Weights of a small transformer language model.
Size: width 160, 5 heads of 32.
Training: a variant of Adam for these matrices, 13233 steps.
MLP neurons of a small language model. Each row is named by its layer, matrix (up: input weights; down: output weights) and neuron, and shows model dimensions 32-127. Each number is 128 + 24 x the weight over its row's rms, rounded and kept within 0 to 255. Numbers have three digits each.
After each neuron's rows, "raises" lists the tokens whose logits its output raises most directly, leaving later layers aside.

L2.up320:113134129146126125133154115170114129146138127145158161152201136114090113156173131122118153144122140133140082124138076153111145105146136102131171146159149135103131118108077123107154113109132101163164166098161124107135119112126146151138125094118116099151113110120139121105174138144087117134
L2.down320:149123145105132135123136167138142127104139127127111120111028114116176137147081136150119103110123130119106176101108168091135128131104125153136096109113102127163123133162143142161104139168122146095087109142088120163130136124134091130101130123139126143131136129139097125156058135124168130124
raises: "====\n\n", "\"", "====\n", ")", "):"

L11.up236:123164125110110178117108107120127162133169119134138162116131158138135090123149158127152127140131090140114119136100146130172144103127176168138186140148102121108108147122110085128112148125131134126102132112156153126104129123158090180130118127131156095109132128095086128119107129081132118166
L11.down236:128137139093147095129135134171193129150179158090111139123118155121121141167122104128165117161161123125103134124100122098117086119143152179167145104160147124144105109067080151118173120126112101081149131145094115144114154066114106111141127112141124132133131160103155120147148186108113148144
raises: "m", "vert", "mon", "mi", "ma"

L2.up566:137132118103132117137144098170127130115133135195139096128165116150123120122164140162088143132096154134124123133149105146107098101157125088113159143119146144139135145114127089141168108153111109129155156159110091152141123154091098133153139130138125106141143101143142105134096097125118112118
L2.down566:123132142133121189107130159119119139140111131053124136148095128107141143162103097112131123122159144124123168101110165087161156139080108165167120099135094114094146113114133162106088159103156131138109099132153153102098136071139140130105118102114107134146120139097114140143142156128111151130
raises: "″N", "=", " UTC", "}", " ="

L10.up215:131123164128156144157106147175088142120109157128153138133140089150121101119103139121079165144129135138105099106204098110117144083143115124092125126132124136141111121121132071158129163117147120128120102138118131129140095113142104148166079120100107088142139196117142124171133142122129147091
L10.down215:110166131093095107160120137101150111093135131114107093143132100113119121102115134164160154128145153169146131107110149128092155150126144114147131165116155113102100133127164141130097149114149161136107118093132132108109137136132115122140145126150137154141125164147146088114131147151165076094
raises: "ing", "ed", "led", "eds", "s"

L5.up72:094133160144162128118149107122139130151128151122097130116131169129121100146117139106136111102128146160139104126153088146154175059135139143107143154097146151119160110112152148142161160094124113184109152177156172167201143164124116100133104173108113130132142084111158127133114150127139130092
L5.down72:151132138141075111157125109107153137132132113108088136112184093140144172095112097097119113081137121094113175162143117129099111145141148162143121135111145165113098122107155115175118113186117095085115183065133121125144129129148161094132139082110127143123134147101121139160137138137095136134
raises: " =\n\n", " |", " ==\n", " –", " |\n"

L2.up433:138144131104103121140104100116110130139149118163078116107124095079159113110132129148109115188155158133113147128146137110150131147121126102106107131102138135126154142124122146144170095111146128121139107146150100120112130167170151118138103113131116107105131135144153120147118106150132144057
L2.down433:119097111161156150109141166149140127133104148091137155139148135162088127148128129092142128098091139141168108147116120163105086121132138190142130126146111128136104098125127116104111146139114140135119135125093164155144134086115078143101139130133143139147129109097090134104141140084107120189
raises: "):", "====\n", ");", "iginal", ")."

L2.up249:150125135120102205113147082124133137140149122130140150123162134127080120115153084134158155169106116139158114122152142129174170135165146132128147163095085132087160133069114118164100169123121107144157131118129101100171111132114088146142108092105100139107167099103112127167113138106140143116
L2.down249:091153141141165106160131120112111090104112118133113124143140112122116076099114154126139084121165129109148163116111071142109093140132159138120119122095123132127104125159094121079146143128137141103163129131132135126116096097138096090153145129157189114143122182138163112135164160121135104113
raises: "0", "8", "2", "1", "5"

L11.up444:111123148126095171092104103124117171154129139107140109095105133104130138136098108115122117128100135127161130116132148108114130140148185154118102142145131126121119110125124136159161178095121115161148099165138149092117148145153133156117078133077093137063091164101140118098105171113098101096
L11.down444:142139150135132138133112138136158112097117119113145092108123120103160133154149087133145106143124132109111106096135136151094108134105109132108169080136123146158122128176143143135146118080107129113126153124154089116134118129175112103113135088124151131062142174138111121138150142151123116067
raises: ",", " |", ";", "1", "\n"

L11.up395:159074108145140133102161137134108144165129143152107155120150141118087070099111132109122122086122097113142105136122116117116143107152120110140161215151140126114119098133130127149058176131140158109142091075118133146172124113109126112146125146178130111108176143099073165135095105134155144108
L11.down395:122104159106169143086131116144116124169108137139158149116128103123122102111108112117103127080149130162152117153079125147112129124153108112186088157194130145107111153142104126095141130121119109124136117161126094145099149106116113081109104119145151115109129154142176114136123128125126133165
raises: "0", "9", "4", "8", "3"

L12.up97:127128146146123148110143084131112136130134086132114121150138124142057121136146151166155134113133130149130091091121120156136145078126126143105107148184095142121118126120145130123118122083130096095095128114153171138162126127101099149152091099096117134115149158120174116129142135147146167113
L12.down97:112136120123119136139134128136174101127120148111081104114133138134121182128157131087105079124085121142080152173124134113138089119135105122101108126134130143154116100146149132172103107119126172122172080119127139119131114124181106122151170106119097144128141175140129125153138120136084144155
raises: " |", ",", " =\n\n", ".", " |\n"

L2.up462:131131115126124126162078127143127130138156123129090140105117078064167110124156137143135128174149105119096127120142150124151113168125142100142110144103117123088157149134108122149127081124166131094128141102167071094108116138149153114132130087132131099085121139167142140134148111153110146062
L2.down462:135126146128120141090151147132130125117113130158114140129109145148096140156114130126136112104099151143163128126117114139096143109139113166113121106142129134184095095129112154079135162148106127138125114132092194189147148123133076156091127132124123143151145133100101104123097139074121132169
raises: ");", "====\n", ")", "====\n\n", ").\n\n"

L2.up523:121140112100103118130104080117103127144111106151129142139144129119137164115161089139158129156161155167123116143135122142138140150103170070114132093118133143122142151127138140136128149116132125113178133073120113092121125132140130149099129140125113100125133132091119116120148149170068122111
L2.down523:112122134162144153117147190134129132104142148104125129118110133130109084161086166134091110107112131097132155097105133089108102140137075187137132147149117112146119090126117138121137081147125126134109126176133142173120139128142118121124124132126151121141144115156152115143073115069164124151
raises: "iginal", "):", "ometimes", "uary", ")"

L11.up183:080138135148118155106151140121091137134175127155124099109119162136134072090138113146070126098147109164115153146112134122135143109125112144138157134117145122135129144127105118146132116115109124120127160125093099085160143113163109144078155169108147116141127103112096144105159133097127140189
L11.down183:105135144159115138136120143131192120182126154107121120153112128092135142124145136132153105120143128085115082109085117141143122133141092117188130154130149122153103136146108143170118149076080152125120114142099082130153117157109134178129121161116169165144103121148112120141114153134143128113
raises: "le", "n", "ring", "ling", "med"

L2.up616:143136148137113118131102141127137125122135141125104114155097114124128129134157117181105129172107134181127128124147143134150129146114139114096132118105140156147139125129150094137114105095140131149095128143145113109093134133079140128139138168143120124135135017145135130133102127138121139181
L2.down616:115115078120149139113139118113120139125161102155140130099138156138144126117136118062163114094160133113103131140082091103124151109141117154158135122122126124112107111102092180112138141157116118109161135129114130175150113122160107125105133103092129137131131202109109113129173109104140125083
raises: "8", "9", "6", "5", "7"

L6.up620:126060123104130150119121143117122140145148167153144090141131142121146132109146087142150123167151156158120129095130130083140130100166183131133149124083148144129131137126092123159131125128135131121102112141158150125105089124115104171140117131096123121142107131095130155142088157101103140093
L6.down620:135147185141110131133173135134156122115128113087122115127130143154136123105106132145097127146137132141117113068117126108112122092128132130095145095125105117130138144153130105154101103135141153131096138114079133109116135104082154095133129089142191117132092150117168120139164166129156144112
raises: ";\n\n", ";\n", "\n", "°E", "-"

L2.up108:130121130085104121138072082082128128131140106156139121119117132124167154091172096138122100127167148175105139130140143133139106161121181077104134097102121134104154154151157119156134157123131130106173106119119115138118129162123099136083131143131115107133150147093121106137133113141083112107
L2.down108:100137128170151159118168172135115142129110155098120125147149137123067086161085155104116148134103113100144139123121109114111120137129059186135123162157117123162112088092112134083137093128121115140103140144134150116141124104155179126151119122109141136132132112159155125132119130099171146143
raises: "′", "iginal", "aving", "ometimes", "imately"

L11.up190:100116076131153155108106100115122149122142122156132149147177083137111129087152108129089102107097121105153144149137152112142133116178150128147137138129168175148071079104077114107111140102132132114135123086105142106142157159133078132140106157128110138121148170164137152110111155143143126164
L11.down190:109114165130106159159108157109121105142124102146100106121105173126117113142142146128074165107117155152132117151096130108151093132132081158127170125067133151106099151136146119141148104103155098141131108134134113115115156134090162059133124139151095136151179089132105128168116132120130111101
raises: "ched", "ches", "ical", "cher", "ically"

L2.up254:114130123111095116145116100117112136127107114121060140122119163100145151142155094149130141141146118196128135125123144181165150125130127091121113115138158149177125163115166154148131144105136126125153150085126084108139147159111111117136106121117118128116136106125123122140159124152078104095
L2.down254:151127140148137142108142171138120113100154126131140111140134112139099090127122170125111099128102162090133141117140112071073092150114109177122126122125117113077144086151135149085134085141116125136119119180121169163109127105141137151126136151166152118135145133127130121114060124079145133163
raises: "):", "iginal", ")\n", "====\n", "lev"

L10.up169:166121133162096139114105116148124143121156142104076141110142079125115105117140144138106132134123141134169063129134075109130118128167158150113124156097131166116140077105139162111136159081131059102111174087108098091105170131157135159138100127140149114117125107148098148127131186144123136153
L10.down169:120138133129125145140141090116117107091102142112139116095136160131084125147137062156141143118117120126079103157123148092117090151144130143144128137170110107138093167102131157086122118144110104099125110045147115133079136137145157156097175117110141134129164113140141110158159142153132118131
raises: "ation", "ely", "ations", "ing", "ed"

L2.up622:140145154130115123120142127122094138138077132112053097124103185117113137126119111132137153132120101151165120133115170153171181129109109139107105122148155138177109151120148181134128140099116148147125166147128096105168111149114137096150111118124134133090143118122138117160137131119153146131
L2.down622:117076099128140130116100144125151119111184112127163158128165103153137096109150160136127118119133164115109140118131086129064077147152153147141124130108106127085165106122113094107130095157127090132123092135127150184078136109152126161139137145146135130158103119121115151099094127146097099155
raises: "),", "):", ")", ").\n", "abeth"

L5.up49:166091129130101197082148072146105166137157115163164142129161127137100119115121109142141142150124124129144079145162131123158136083157158111140122177091117129101163110095134086171111150132148126120151120119152121125139111148075109144120107132095109146107158112118113123144114122116150126104
L5.down49:136125146140144129124125156128161108090124146110170095104148129139103091079167135157116105125079157150142118063108111159083118136126148157106154159151132097110151092112111116119107136155103112148180109145156169178147116117115111165122102147118127175125138126087132095080159096107111113100
raises: ");", ").\n\n", ").\n", ").", ".)"

L3.up326:152137160165145121130136105143142113130175105137092139118118096095101140145130119077141076133132112091116125119113120117147097133119156084169137168089128107110128075125095134141123072176171139132120100124157115136114103131137171141149132123142121132099136156121119129104122163170104112073
L3.down326:092136126095141156130138169112167147106115158099114114088125140160125105107169118151109140093138141123111114131112123149093137126118115145094155086128146117120129179100164095152123157091062129108148143144108156151171134115091083105112149147103124170139144120095125147146166129093125127139
raises: ";\n\n", " |\n\n", ";\n", " |\n", ".\n"

L2.up638:118157178116106123149090111111116118157125144121100118115133111097128107130154133120123114139149157126142098141130124126187168155111180115137111139109119132098142131111122168145151139116159152126125108162182117096117122157165151137135118119114120071083117138130143137147115117135143172061
L2.down638:113071087149153145105133165153135143101154121151112171143115133138111146158105148139130125134120127126110177122123132134069099124157081160133126126147136129169117107139109130110098110160118120122158128120071153171137132095129078133100141133127146171153138130125077104109115143124099096181
raises: ")", "):", ");", "),", ")\n"